Weights of a small GPT-style language model, trained from scratch on English Wikipedia: 493M tokens.
MLP neurons of a small language model. Each row is named by its layer, matrix (up: input weights) and neuron, and shows model dimensions 0-255. Each number is 128 + 24 x the weight over its row's rms, rounded and kept within 0 to 255. Numbers have three digits each.
After each neuron's rows, "fires after" lists the tokens most often just before its 100 highest values on Wikipedia text that the model never trained on.

L5.up876:112100091145118173122084146106109130140078119132110113147137152116144095159156097144145133112110135151100134106136137132139120144102140127140116126125102104142136141122152097139146111147158099130142189121130113124114141095181105190171091184098104087133149097137133116162109108129138127114131157093098162120130157150113154107134131141141145144150154125133107142107129118124077124095135069104144161113106109175105108097145181115128141097121104162104119120170106186099115136141140121166192101109139099111089196153147106142151129132145160136170136084113102115113149156091141105119116112119144141165089128106137140132116131146132161104117117137131151141135146137142151094202154135089108102174123133134122127117096107115119114102142121163141119091135131123157129137135162143
fires after: "=", "-", "\n\n", "|", "s"

L15.up130:137076112130114129117137169088100135164119134133152120125128125112138120139097112145150120089165138163131121128174127134132090105141115110162139120138126160117111153147095183149094103111133122134134119105138145109154125137125151150096134107113131141140128081131160053142127105138138111083158138107156132147121192127143090108096094088122102092102118154112125135131159108165132102177123137124099126124120106172156084140163165116146152143131119129103096090143110153102154113115079114159150134109137174112142145143142123143139118118148140154156163093101146107118143162113153139115087086113111124167113138161113151151136131229078132140127098144095150167161144145125132131153161171135102146129148125116128105095108118134137109126122144105111131071109158173137122141136134144
fires after: "-", " of", " (", " the"

L19.up812:133124088126095143069134145119141149151098125124111139150114152102103103111100134130130139117168151130089112101127144157139086144156127179136112148133136102117107148144124093134094124121129098147117161137146128120103123103098153172099132102133094063124106122133111132120136122166135107098152125101118104109115124164098179112128137119121134147159136129132133168135142112143164091155129093111136169118115134177114124133174187130172111114125128150141120128110118115115141134182108130159134125084124167141194135146125148175150122138152131139179147065144142113149140156122124124118120152129120144139152085172074147130103106143146126116159149113107140174112094144162103147109124155108086121143146183142106099130069165094111109103114122118135121126159111107192131139154100124
fires after: "-", "\n\n", ".", " (", ","

L11.up276:143084149123126151127146136137125144120146094137148140133133162148108140109117106158115134138185100164118125134163148121091116097120136163141104106195140111157115110153104109154165151111117126116119118121144150106128160096127113180097098125098082142096096136170132107117121088142176112113135114133167202114134118129088119114140127116117112116161100120143096164103147116149094145157146091118139100151112125114099178181155136124149093131144137101118114152129121128109120145112126162145139084118144131137121193151110094104126108095185158159115103090119103109117145123146146144140114098118120149157157146131129161145194128165089123094143139159100099114140117114131098153136121162099110108191171121107138115112128119113115112105142140113129126123156104100140064157125125120
fires after: " |", "|", " $", "."

L12.up559:095106147118105145112099145100153124114135155131122127171122166124148112171115125148168120072146115162087116102159089079091165152082154123126146132139171125146110128086133135182150099137136123125149111127127068142141148145149109122098128144117126061166122127123108129137147109133110074166138131085147127118094121143170129117097106131134100159166101148129138171091144089143130117137093092122161153117125165085140158143140133123091134121108125122125127164134148137136118151118187079161136116124134116106157133147160106142133123128149147117163167113158149105135106103108134095134153113120132117129131172127128122116179120114134155133168091138152140139138132121104117135187126103135111125153139145173110136099096106112129067149158116116128133127137114106124087133192106160
fires after: "\n", "\n\n", ")", ";"

L15.up579:128149164181089130110095112138129129120136124129116171134125152117089091110100104111127182072126170163136166119141106090159152142133153096096145163113139112078099144098147083127160145120140121151125121108148119100141148137082164102129121089102161119141144141157146109119111167166164120142147173101147075166119130116122136117154110099090092091153141157127127135099137107150170139123141092109125108121116155113131095128127149129136174110116130109159134111134154109122111117113127112142128118099127170140168128150103088114158121144086122117195184091132130111108186119107143161083118104168139119120147087157104159151152155148125127129159109129155154144155139177154143126145134126120148127161108142122091142122089124100119096140141111147148136151131126103150120125104109151
fires after: " |", ",", "|", ";", "\n", "="

L12.up143:079096131158117115121105161079144127097145108135127124111169143096147129150158116100133132148123142173077122132165114096129127102116110097183105128128111146100114145144077138125131076101163111128114133119151152150162126138120133124131137104130096129132137131108095114135164100153123102126138110132132144131110134137137172113123156138138126135139145135083165131118151160181139103134136119134095148091116085140130095113156141130138147086138093176098119128164093138108152095135097134111143108103126105092153135135152118128161128113162110136149151087144097109184156127144130148110156149124112119196176152126143138139138112159098114100142131139115112223165136139121093143136171132143060107151115154073149107117112133091124145131161141104154120115131134104158101118108098151
fires after: "\n\n", "\n", " (", "=", "-"

L19.up956:185158147142113130139114134115181117077126049151139121140140115155143119189100111132141167088143103103107113127147088078100132167069131132171156144156131101127144131128117109123151131106162089126145149120137141104146105085125145153145161120146130093104118134148127115077153088157150103137146107124123128111141132127187119126127151094151100139157114119143137085134126129165115137100139126180104162109125167113135157129133129146147107094098110129105126163122128117150110119157160151115136135097137119129180160150120159106166143155133122114134129129117122114120131154149076163141114093126111079130210110100099143167136163147134130132167094147134122126127102102087145142112145185117134095162119113123111126138158134092136145118138109106134129132102125132140093122130101149
fires after: " |", "=", "\n\n", ","

L12.up58:168142110179143135155120155131137099137091135126139129123118131153172136135105122159149118104125135154136152120144114130111144130111132160122129138120127108110127150112143112157113108150139134138083099107163113110151130140121157138136119070149152159104154151157129111122158126138170102122158139165111090095126148133099088081115128107078113143116145107178144122204122142107181151128152093126099149103136156131137117079163116137129159117119126133116106158140173096142153097115130148140147101123120103095174140160085140127118107202128119099167168140101109121084117156057111117084105114116124115085125093150122095185130187150111145140122085136151148125138134114120159107130133106146146094160093126146108115137114127101142145161121125155114125147122139144161110103117165136
fires after: " |", "|", ":", " 1"

L6.up533:145139137104106165126144120142105096105127121134121114137126145156117107140142109138160116104124106114087125090185155147144098123135123077122115116148136148131122113131140149129162157152144087179131159113143139089097137127108109126089109137109116105125123147117132152119092105148118152123167105115105186142162111151139101116079091122112061113152165166135134137113143110123160092125137111093112185129159150124100142175193128105120150099111107156120150159179152121057138088164108145106128109096129132110154165170125110116147130141141099088121131117164121096141174121137138123147144084140093133147129119097109072150129099127124131111116084157115128141177144127117110107172149123131120113148149113157116128078147108146153149176136108137160138110136146135145120145091137135
fires after: "="

L19.up514:183099110114137124139102174134089113144097106103142117125130133071144135171115088110132134109134156132105143101115099137085107154114156164117153132167155124145111141137132148148088141139125144153124161131097120137075134102090136149104172132113128121122140124175105111135142111107159143122154152098138136098122141116125123120126046125144123152185135141142134179112125108145128130132160111133153156111162121102138125178191117117170147061083136171112123148147125133113138091163120152115138129112133126091166152129097140147161100139139156139166114073110107093141115153104126133118120146148119073114137116128126099158139125092094127121120133130149136127139086163107114142102126094134083127143134109140106130096111149128127139123126135131106143138105136206179156119151087123
fires after: " the", " an", "s", "a", " to", " The"

L2.up751:137068160122070167141148146078154120103131104122136142142158142140130107150122097143129125118157150159123139122131122106091115088086143138175133158198127122145144131181120103168111108094156137118102143130158147091120146070124141136104115133119123146092097136145116148125131116160171144117137128133119130096140150173174106123115090172145145135124175128119131149126170126166120102134099132103149123099176134127125122119139170109150123121141098153121141142146115121092088115092090097144148120124128122076073118168058097154149109126177130135132166075126078088107148138124123150122127120120110144158100116128126160131121108160148140145127138164131100119138143152134110116143138123118079109169158123078104109114105103116117131115125147160135143094157125152139144136129150125
fires after: "-", "  ", "\n\n", "\\", " |", "\n"

L19.up922:088092116111120162097101106125117152132119143098141115147136142088160161147136134112127125095104162119114141068127116169129080151109129157151161133116166169127152161117076106140115147129129120119107096098176141165140147090145134170112087104122083118131111129175120115136132122175152152144152118141121107120099100170129131112139116143118156113138079118152084167136133123116109127132140115186135157123120115180155106114131114147139106118127140123122090069130116133135109157165106120157160096130143140106180182133133110146131139119153122148128146091144101137147153114131160159091118156131091112145087139123075173142140115123110101089138099139111145132127110157143128141155144120092079115117131130092131127094100146139161129125089103157142149166117113099145145117132057128
fires after: " (", "s", "'", "-", " his", " \""

L15.up423:165155108108093163140119146147127156084118104147155106138169119080116102150084115123126100119124114159120160115152094107132140092119209114109139113160129105113115152156143137183136104114183106126106122105151132151096152185107146129133126108131120122115117150146172134119145097155169095110125163127152153123162152127121148137138131126105135177129097144151127117112117128121103134131130084144152091104153164082126162146110178147181113120137157094116101166118120107126090104139149134106119101129158130089124137145122120112081113134139107109110145135103131134107142118153103134093133110141120148114161116157161133140131127161120167143192101143078176133123116117118128103153181114109163076159123112122122128137102093116114128163085128129138140107128129137156108082138108089
fires after: "\n\n", "\n", "="

L11.up556:151134133158099141121082163177162122119145112103101121141143136087151098106104109146140158123171154171117097148196123148118124117129118153160135155145145095137136108157134128132153183133159131127131155114111155110117183140112141153108140111154148118140136087145083124104145087096141130094175136124132152115158118127105113114085101116119089124147140142191169146113124117146145138123133094104131140116141100174112146139129135104133139116124117118096140148112119100158070143095114093121136083100124103098125184152100126155153117167158159120137142102143125090094155114144129123083127133161138089106140133059128128143140116120156129095116179136110098117166126117096133140126125102116154074175144160099136098115121137117110149130106137125146126164154160107178117124120145129
fires after: " |", "|", "=", "^", "f"

L15.up493:116113148168121138125146125103154120085137100116102154094128214176120084157152095120122151113143161172117146097178135086132124172091163120145144145148151135124107127108107134149143154118102112129108116116137138104125161128121146129133191102131111101130100122130102122098128122167122108138164149123160101126073126114161139131111127118116103136152145141137143155139129113143152106113136096121119125102166129126124126151166136148127109132131080098124175166135122146143152117118119077141164094091118145077136127134129123109130129115171107118134163100147132105113131094142111113150125120110088118141181085173121180160169136130154129180123078111102083169115169145135084138124112164116123108169107154112101158127144139129100111128143163071143103120129142130161121123130128137
fires after: "\n\n", "=", " 1", "\n", " \"", " 0"

L5.up76:144135148112092144128127149084164108131129143128114153170143151136143075134132091063187139120153142127114136117165120127144130144105137115152114123116101079160081127109150153127117087134176088151157158105134122082110182108152130164131106131120104153129119154088123110127169114157127125084123130070144144132130119136103100113117094109146128160148098200148147151075149138121123131126110116124127113143134126131122103150161135104108162084138137087103091113134105155100093146131109107170139103095145127115098158130132110125149112101118131142138125129125151090148138174116122099125124158182164080181148147095115165109130131139122147118126124113096149133170107105124163146155127141141175124154163159148116126115145136108146086138150121132124108114150146101146084143111094142
fires after: ".", ")", " =", "\n\n", ";"

L15.up522:131112104087113156091112138126152160141131095103148116148113119124158149138140131084142185114153149142087143110135090143110164126137134096161075108159105141132113174098139131153111122147141111113091130105162115094162116103139121148120112154122104107147096101146143119098142178154131150082115118120137142120104147134107121119127136109151164151120103178140128116088112158151129101124128121121130109131120129136118138139151098126204184124103140115107073170157177131144105066107126133141168111116127149095125128185133107137125132097155141129173144089124180133183151184132114165128135122140135136155136142137115136122122142149053122150103127127163138143127135110127122134106112150135107128143178102149138102101121113135172091136101107145117106102134104109142096172152118142
fires after: " (", "-", ",", "/"

L15.up924:113133145138167167137116144129126104097144047096120120109113174105123133128109098140164186100151109164117158095110095146105158108109134124117128154143142124171115120141108139129147121122123128140110139106127128118158127142136162139088141117131147123161150095158138108084123146173139163089161143106119098105120130113161174138119076119119123128147124170145143138104146156146154070132110127156147143142156150118130138119143158127129131106093127145139152153138146122144072105115165089134183123091100149095141134162132095116121127117161145127169120092157107093123132140152110136158139099118110116107142120141105130140130162159141130143148027119087170155107144154097120100111079157138106139131104126161142103150109122120164126165124163109133134144108138150171144106115129165
fires after: ",", ".", "\n\n", ":", "\n", " |"

L15.up73:086089125140125139117122154151142145127120125109101128148133230117162101163127104094154147109136126174129129097138108138138132135088122094163146168132139124153130112081155102139131136138122137173108121101117112091134155157126150108131153105158125135153107147135116096127173127163132149130151151080138084105088114105137142176142122117094144142180125143121073139094131132092150104112129092102101121104149085167149111129119136145136111128122139131136161164162146124156109118132143086128184078098111132111156139151102134129099126108109150130184175099139164122105125119129128157142138143137138122092126132149075115082164138126132115115125128125126124117157121168140120121123106131164090109184181139108152136104120130104159113112149151122113154123154114136170150134153169133
fires after: " (", " 1", " 2", "\n", " 3"

L12.up653:132128117179115127125123163172148172137132143088113135161140140136157108117135104127144184111150181135105084115120062164118132139138168081133134135144108121179112160153087145168128123119155187085157125124144093110107151171127147126096166119141133110156096111118121125177118111145171105091128159139147109136151122145114141117130113091106087155143100107131175138110152108134120130127097121105131159088127104119125150127151143111114155145139143126132118136120139124130111138130136083140139099123143140094140097163068110152125092137125159132147160096117124105123109146104109143092154181169172103148111098116111133116134113145146124155156133120119138082115130123151129142148120145074163106158108173109114111131143131106131121170123146110131111127142122084195137117174121165
fires after: "\n", " |", "|", "  "

L12.up286:172103133153150138165081126073153102118128141132134149126144154135123128131147118133123148140093164154113124085159109116141163140091155116171111157128154114106147101146126097149101126152113129136104136101151140145128125126086109121170121114087153126144119144144155151114124104188109125118140149121147155140143153125124087126109095117097090147168143110157163188153171100156100145071126101135182135113090147136101156161102139097189145126131123131097134169157149119123143116124114154111117063133140129146133163151094099132127111119121141116123140108092111117115149146141158082089133079104101127182140148118108118153119092169107153141132103132142097098159125102142114129109115164152073097159143111115115133083117133151122131130155097155146129148148132103134094156135153113
fires after: " |", "|", " Peak"

L19.up300:162160137183124106144096136186144121100139109119130138118123172132125144143104119160205131113162117142141123154171124072107193096105180135093125138130131099125117100127128148107109117103135104130155139089127116108146125110153182096102147154153119127118148138178113126121117147164185101134167124118156102122110129152159128118155107158124081150126112081140125139137087136152121140093126125129132119119122119077151142153099173108133127100123100125109127192122162101169087108147141148112135103135141116114127132166108113143105137142105118117131161119136113117097104101136092117130117085141133094089146094157092092160123127140158146121170071102144171125112099151117120126130144118114163107169104110148115122146137140114139126172137165105131151121128137135157104128091134118
fires after: " |", "|", "\n\n", ")", " 2018", "\n "

L12.up11:121092134167116134122086152125149149092132085131102147119140157129122093155092116107096127129112149143136127096130108062127149096111167156138129134157152150115133151136140103118118110123094091131100127114136155149118129124124130126126101153119124091121123135164110108091111103151119143162172144149087108102094086190148133097143130113099113141140121158143106120157110097151090117143129068129129173103141132134137145134118144122156112142112143097133083180168118155122124149176133147104139104127127119106174075140089059172154129116167102081142146121150117119151166114127133147109145116142138113127149117168137139105141124121184140138129178159129111151129155122133110149128186176133103111143156146141100116070129104075140111148147116119169142100141115147138142116129107100
fires after: "-", "|", "\n", "=", " |"

L15.up890:141124111149095163105082154133136115112098161126113135137119142148172081136119100107125094121102119154127168129131111130125141178122155143134094144080138123124156151109174134145155149158144099140108133107134107103102154138169191147140116120124152148074138131157165104141141133185159161162154138092108078070163169141102118106122147094097159109092151170142138127108123109119121129105123087113147106123133138163144135123145161107141141092101121087114082181136168129112141098154104099127127132096164104080144137137072150140129108180096131101130169138120116129096098137129081155087138129132122123133134086133148111145121145169131112147135138131146109083132161137160125123139104116109158123149118155161102085110139120115130144129115112162132152121116152150148137127145108145
fires after: "|", " |", " UEFA", " FIFA"

L15.up828:109099099147125128120100138133203106180122117153159130135169131117162102140106098191095122120133170157137142125124130167139157110100143112152117097139124100116100131090118123144144131106138113096111112110127123109130165093096093163123105110147120073145132135151120122137182170138142118119115135123120139163157192137167098094123114142130066159102104155123140125110091123139150125098148118115153151092132200147142157144138144098134167118137140150095108141156099136147105147152160106146138127135143134132115182140137124154119115121193096131120129125155137093148149144129114121117133102127110129114122148120159128119132113167062123147123165159116128136121162129135115101150112123115098153143112130154095102104122103133171072124079153098116134137126103122130081134182116123
fires after: ",", " and", " (", ";", " the", " to"

L12.up312:121128112154155178132089119093133128100127135100112106136139155092189092152164126093171112123134137120097126101131087129078118144123141117171137114130127130143136137088173116120160123124141141145090134117137119123132151126138158110145152130142115125141166096130127100089133076128105118118130129124102088099078123136116112127148146084062117129154116130140123108143117168148138136136130101128138192095140103163104147150136180135121112073138104110111117176166113127128106111175133148170147111067128105116121151164102116120149137097179107084151148102149128113138111115125112114147115129122149111148144091133124144125199133086140132135132113156077097113138145112125106146110108170118145133141125133101124122124124111126191144158155165097177091160115119156146124111118151139
fires after: " 1", " 3", " 2", " 0", " |", " 4"

L15.up525:120129125096158092130087163114111144126109116118113140097114119125125093137155111140137128113192112104117113138153144132100128122104125152155159110177107110128112166128125141143170133151152105196090119136118137121102168148103141140101127083144086164127144088179144151151159123174145113138160115095152118116159137163170152110130107126108116147142109093134142145098103168113108148152137133130129138110158127131142146158131151175138124123115110131100123154156120080134097070109094139126172119095125089121140185145145131132149110150121149124156117095142161105066123122151121158116120106139109140174140152147101136101156143122108104110214138087113109144128155150137119080134113117131138129167120143138171158106131107110153107139102148121164122102131118145107122121094114074
fires after: " (", " University", " House", " Museum"

L19.up605:149093130082109153125077111099160101109102109112181098156132138117152150157157121190145148131158169165126123104125097116117143117091159133134141105153159124139143122141088132182109149142116121104139114112182120099161130091127138142141101123152091109125165094177103127077128156123145150091135116121138097129162157158123142140083103145156060102137091142175116133115129139108146135127166110111139180097134189139122144116110132146137133127137134154104112131118099100162083120145102144111170125146168141105133156119123149133108083111160134074115164101178124113102148132151143155128139127132110099120158115093113133130121113127106117144149117124114158109127115101099163122157088147143113118113149135122135111152102107145145115127105175120135160181124127103151132103143160127
fires after: ",", " was", " to", " by", " a", " is"

L19.up475:138159095146115109079086139097114097177121149095145135151129147092105135148095095161135164133145119112159080106146108080092133133122129130093170110119132141141105126141137162142151075119138120124125163101132084126137116139149136117158107085178148151120144108122092074119121130128144117074117142084173100152120154142140103125106102120093096135148115117147126170146127107155120151156122134098172159138106142137151173168119156130088133098113132165144107148135173129140166135122108147155146120062157128120128175172152122154154125116127161123147116125141106103111145138137132134119113095114123107121127152091114095136124130179112164099114150096130134114134140152090122184149135103141140133129115151165142171118125132105163087135145110115131139105131157162166111164134096094
fires after: " the", " in", " Label", " of", " The"

L19.up49:101160109137097142129123105147176130096148099126134144113130113132106093180120111110167139070146104159090125114113099080131129084123151167167107150119168121164140162166109140148106104097132118127089131113144118128140123149121176119106115149114089133134176142142182135119124138148175129114138103115135140097131131133159157153106147151139087131157090106133132133072147112123146128143094084171159120121150143106086148149105107138131104102154129141110139150154097120131084118122157164130115079120158155067165102114097130114120115165136107133092155104107118114128150087141141159129126118124113110107144132183140144173151108190136132125139112117099099161119139114106142124134121131087123091161133106133126159104074119154125159145118121175131137122142161098152122098121123142
fires after: "\n", "\n\n", "="

L11.up593:120163134155109129116135164098118113106091069113113130172117163094101100128115117149188137101133105163099097083154087125100153110120156117131120101151112135115075096122149156150150117164169130154130169113151097139139141116095119125181164131162105155102150119132126114115130117141109112133129123113118100092142132136153165118122109121130126129181132120141108148137141124169118132097142150108124168097115109109113101128142149150155099095085129092127124147132159152132129108123119118122176072063138114107133100179156161137130131128146120123120150106154107117164094167169131115120132118140104102198126114121136121121130110124137122129161172104077096145176133145102104144135108166138117112160095145119148137089129112119131109170163114117173133147149125134175135130101170148
fires after: "=", "\n\n"

L19.up843:173136114142121111105098120140121076155126139108149112105125159124094169142129122146145112100105134183177167130146103130163136114108162091147121135143174117102105112129118130145096131105150111166157107120143101118113111125109121135150161102156141148068166104152138096156095136129127115127163105076152113141131123100125123127115123111108104111113134159156106153160127121154155125116130140099120145143123166147155139149170160097175167082087123135111098165116154082121154114112105098124129090076113164103088183162089149165155112139147105116130128091159096133089136115121094114137111101149084092088135121107107146174141106167100107141150139152117167135150154153145135113124144165143165136148099115171139150087123129153143147134123140136152135136118124133165149143129119130
fires after: "=", " the", " in", " of", " at"

L12.up220:152157115175137131081123126113153132109132118135120130142144080118140120162161131149092141131093115155106075115113064123095108119139128123153124078151201117138112150122096119156134136140131148108109129130185094153123168090099133114153137143169125108120121115129142128130147152131104106122133118142097084100131118148158120129099121121080083092119153108118162151130130098159147152087122160130156154089110138124110145174140093098124117119123117124124113093102103172155133132162153113166085110128153129100121121137117093149155132131161118097120129134156142126184111121146118132082130133108123128133131137076122158173141128158147141073141159114144131112145139128165125106114119153116101134143139152109112077118130110114181142171136138118117118176123109127161089131159049111
fires after: ",", " |", ";", ".", " -", " ("

L15.up412:132089121106121091098145177130139126147124092126127129140103127117139143125131092138178151091132108145092185117142083153092183137134147145146121117154151123156132107141137144171143131123101056167095102113138129125135136131092141138098166099157121135127128108141162061168109133171184136148145145110147147150125159109149144133071121116086119117165096130132133155107153145142165083095150147129148107125152146116158139113142113158125130157116160143108134153127171114132116104102101112107216117103119175103144108158157164104098120134147146147162147112145113116114125111164148173106144140138122127123148121170106131150149150127093089114170097095126141112129151163096117124126125131084102117156148155104145142110115130137151110136105120123126151103124126121150138091137149115
fires after: " (", "-", " was", " \"", " un"

L15.up1003:121131100157122142117146141119147150129134100122104153115126142131147086144147108126118150103119157111106146105154090147120180137131139135179106140168127074140107126090150095157100089122124146164128115126101142116152155115162153176099118102114105125123085116173140134143161130188170114151161190124109144115128141139094136112122090127092134158136108124100119131086161108103141112091154116114160161144108119124150132144155157128152161093133132093123122106145140117123119098128120091161165129116124172158161130149065110120108100131091173126169156135149119113102110116068126129124129124101097139152159144156080132133144121195099117202154157105123132137132134096149158117121153139125110129158104171136118128151106137090118121135100089118144123135137122131146106148104102098
fires after: "\n\n", "\n", " (", "-", ".", "00"

L15.up930:162065133150139174150091130125121101165137098126136108077144119132174128107128104127124119129146131131087088124117100117133107139110150128116179134134140151126158126149115137112176138111140138149084131121140089136142138128114126127105137156146134127123138136076098126125126102098154147147119145186126117143130119161132090198129095167135122171156145138121101139124132123104125130144116073124129190090109105170110144108160125094110157110122096154105148136129134149096130100173129125130123120130157092130141134124116107121151111200107149088109139097111130115137215162113138136110144118119161081109115149123121145163149110110141127106085147174168105089190155140146126151119091162105095105158118118115127104115112130144105159129099165136121152133130127106137146110136157127
fires after: " the", " his", " sl", "s", " The", " a"

L15.up846:159158124098093157076096163128113165151113096109138129134101116118125096107104110111141124113147124153102085153111099141155115159108145182133108131155108093125121144146131124166081116129132111102106147116119137112123124122126143137128152117125093134139108110132138093168143159128171064128095148124148148145143145144173132136139119145155165144134120114127125159089160150149144076159114153127176072139136137122172154144168126112122127093128117152119115150120120139117155110127159118112117128072100122158142136116096122133132089147110189116133178059166131102135125132093093116128116144155151106121157097159087161138127163156123118159181136102100113172160149093119097116115120102147141112151146168096106107145124136118133101179100115149159132130136101119127143166124151096
fires after: ".", "\n\n", "\n", " |"

L15.up678:104148120116122156119126144172164106074108127112130129131119140094093095131134097132142136138128134157074154131171144111135147116130169147105106153106119075146133142151130129157110112107140100148119158127156119109134166170146166144138169113148108107128123119148160124092125120187143111102137140126093155104140143134160130147126133120144114127142151100137088134131118147144135117110130144141164123101106162123105138174103151102153129143108129119115079129120106110165082065132147153108123077176134156099134142200110141154115104190132104142146151089090109113177127128167136137099132119145150105133155103105116118168130110097151156125151058139111134108122102133087111121100161122119131115159147152116148115118068094105135156180139156126127125168141135123109090115125137108
fires after: "|", "\n\n", "\n", " Season"

L15.up392:137123109150118097098136147154130106118128125093127170102113102096119147126096119088128163115123139145091124073110112170157153140129131125099110124143114121104122154085112104207118147165118149111106133109144146130123121112121173107094094119125131103119137143126142175093128152155135152099139161126101127137172128126115132122138123122110105140181098135113161151113127112142154112063126089109156161138137125127124144174116136126128140165113168103130143103134157093118098118139107107155150125113141138100136177185083090120126114131175108104130164090130112115159168126099148110091149132147112107165122111163119118152175093164102109166149137156158101148154163141134102101128109145159124133146094126108082143114139131152150076177140132105151124171149113109160109114143098151
fires after: " (", " \"", "-", ",", "1"

L12.up35:133096124140121123160091161107110105130106124138130150159148142129142151114113128111104126115111137131111132105140137105097097147096143155112111143181168142099159114149141076163122127123121127141100133116178164111116143105103143117113107161104090134123144143175119168102111111185134138139137142153105129119106122155126108124095140112109109130141118118146108136101145125186119104139100090126184115111135160078127131156141160124162110127157149129117121158160117158135131110116109159145138083135118119129169136166071095157176121147157149082116182084152121121154133119138153134115145131104106124147183146132116138148215115134104124076161132165120108102164140094113136142130127166105111099172138103107129133141112124081117151131148137157170157165145098131143101152127085132
fires after: "\n", " |", "|", " No", "–"

L15.up203:144130117150107156154094121126153135104105136101131157128090136141134160175127122153130109107106120128159138137100118140155098104139115123116147136103125087129115136115129103158160099102111111124111128099171107126130137080135224146148128091156112138176150142150142162144136138145171160115154152153128131066162146124119129136124131116107135154151108110109140151086143126139148104101097115130126143100100163134127122140089180161121139122113161121128121130166122106148124126084099100148164125108149116104167133142124101108112113161156097176173194131074169124099117084133136129096146120136140126117156117151101117120118151138115131143172106157119115146112154155143073080137111144105112140144097166097128142127137113099127106152120095113146182172104114127171111096123086126
fires after: " (", " to", "\n", " \"", " |"

L2.up439:109136114105101170116105129128096127160091144158124142131139130147094116137129121120123126068107117131073122083179147123126139141088136117105131101133101097132093116072127144150099122136160116165159125133159095138130212102159121165117143152108088099099129107127123140137112124136112127126157128108120157114132111143131118128128103145132105113146129138125110162083124100128117148128152099131143158114123145127090101217199143144132148127157134086150135115182140148098149136133122125136149101078143146101119180155120071158155127119128150078160141133172138094122142116084129152158125112125110129177111132117109121104146140169132132096144137146141157120153149106131141166138143126116124142155153171172143164093118077122129102122122117129128131113110140097146085131121125131
fires after: "=", "\n\n", "\n"

L2.up790:119077136152095156088132139109151105084129158151115138133175124133076124137157085097101112112115154119101116108157146078159119143107158132144140133165162100141133121131111113123096122089153160134137146127148136128114148097126149124134139144109120121121126147129129130138095144148131149118143143119151137108159127164126113166118119120167120104154171107102138171105140112159125147117111127092150171108116107099092139152186138105130137118145140139120141142158106156085151142106130146126135102124123138072093115164084033172165112121126120097138167107138100092157146118140121161147153097138132136163097131105096172140134120153138175141118136109124098123146140136116102152129124137131112121185180153075129130104121127080127134170115104151120149117152102140170145162090103103
fires after: "-", " |", "\n", "\n\n", " mel"

L11.up337:147145142154135166098096172088110138116107077114131100105069134127125124162103101143156179127118091144074135104143125151129159127153158126144080137143136127135135101146127160149167078104118125147083140112147132144154128131081141141121144110106101137136148101114140124152107123136136089153159160075156181107120135151127146105131110144107145173150124162133157152127145154143150139158110131128105136099105105122142080162118177144141117122159126131124132164182105143149127120163128124113197095113125111113146143138149153147102131110114118114181101111149097123127139121143146171118135168104112153190165102178108135128150136132103083152166140118047119152144129156108119135111118144078134128137140140111159124117127129094123115115142124120139111122130113099145113134118161102
fires after: "\n\n", "=", "-", " ("

L6.up770:116100123186101163097133128130124133169112123108119146146109158106161097166111119200164152123117163132153155089125096126098119136137110124137126141088102126115135160119158093165158091151146130118116143107159128139163165117153176121156105132174134141104099087157157093089156092102157157127149131127083079098110112154121109113099142101120131117102112142127134139147157095101147087111147092109101143118111139141142121092135175101146144135108130072157073123141124105147105154170120124181154120127143139161136134177106124140129112131160164129135150128121136115110110132050128103109114139120131127138144092142159104127109122175129130162152135119112132151129139120142144123105125171125135152150118161113114155132115098110164097141114130116170146158118163149154117087119116153
fires after: "\n", "\n\n", " (", "-", "ss", "="

L15.up983:112098165164133188124086146138132103105135119123136140116163128136155144150136112132168092161165172159166166137153128124118163097105128124127134128157154128122085148149115128120126141154098089107086112108136117123129122131153180143103145052132145087142129131138116074113147136169111094106154123092133121099112124138179132109126115124063127096134137164137154124139091120124164119124109093120190116139133147117116124119116101131112129100095165091081100169103096088135096132122155109147141102102142148109152129127141141141124120101151142130146155139141117131140120147160116153126118099143133106107108098144179160170202146157117147147152133138086147148150120154108089110112133150157097138145126100146093097120114115122132090180106155115135136146130135159135117118140092151
fires after: ",", ".", " (", " \""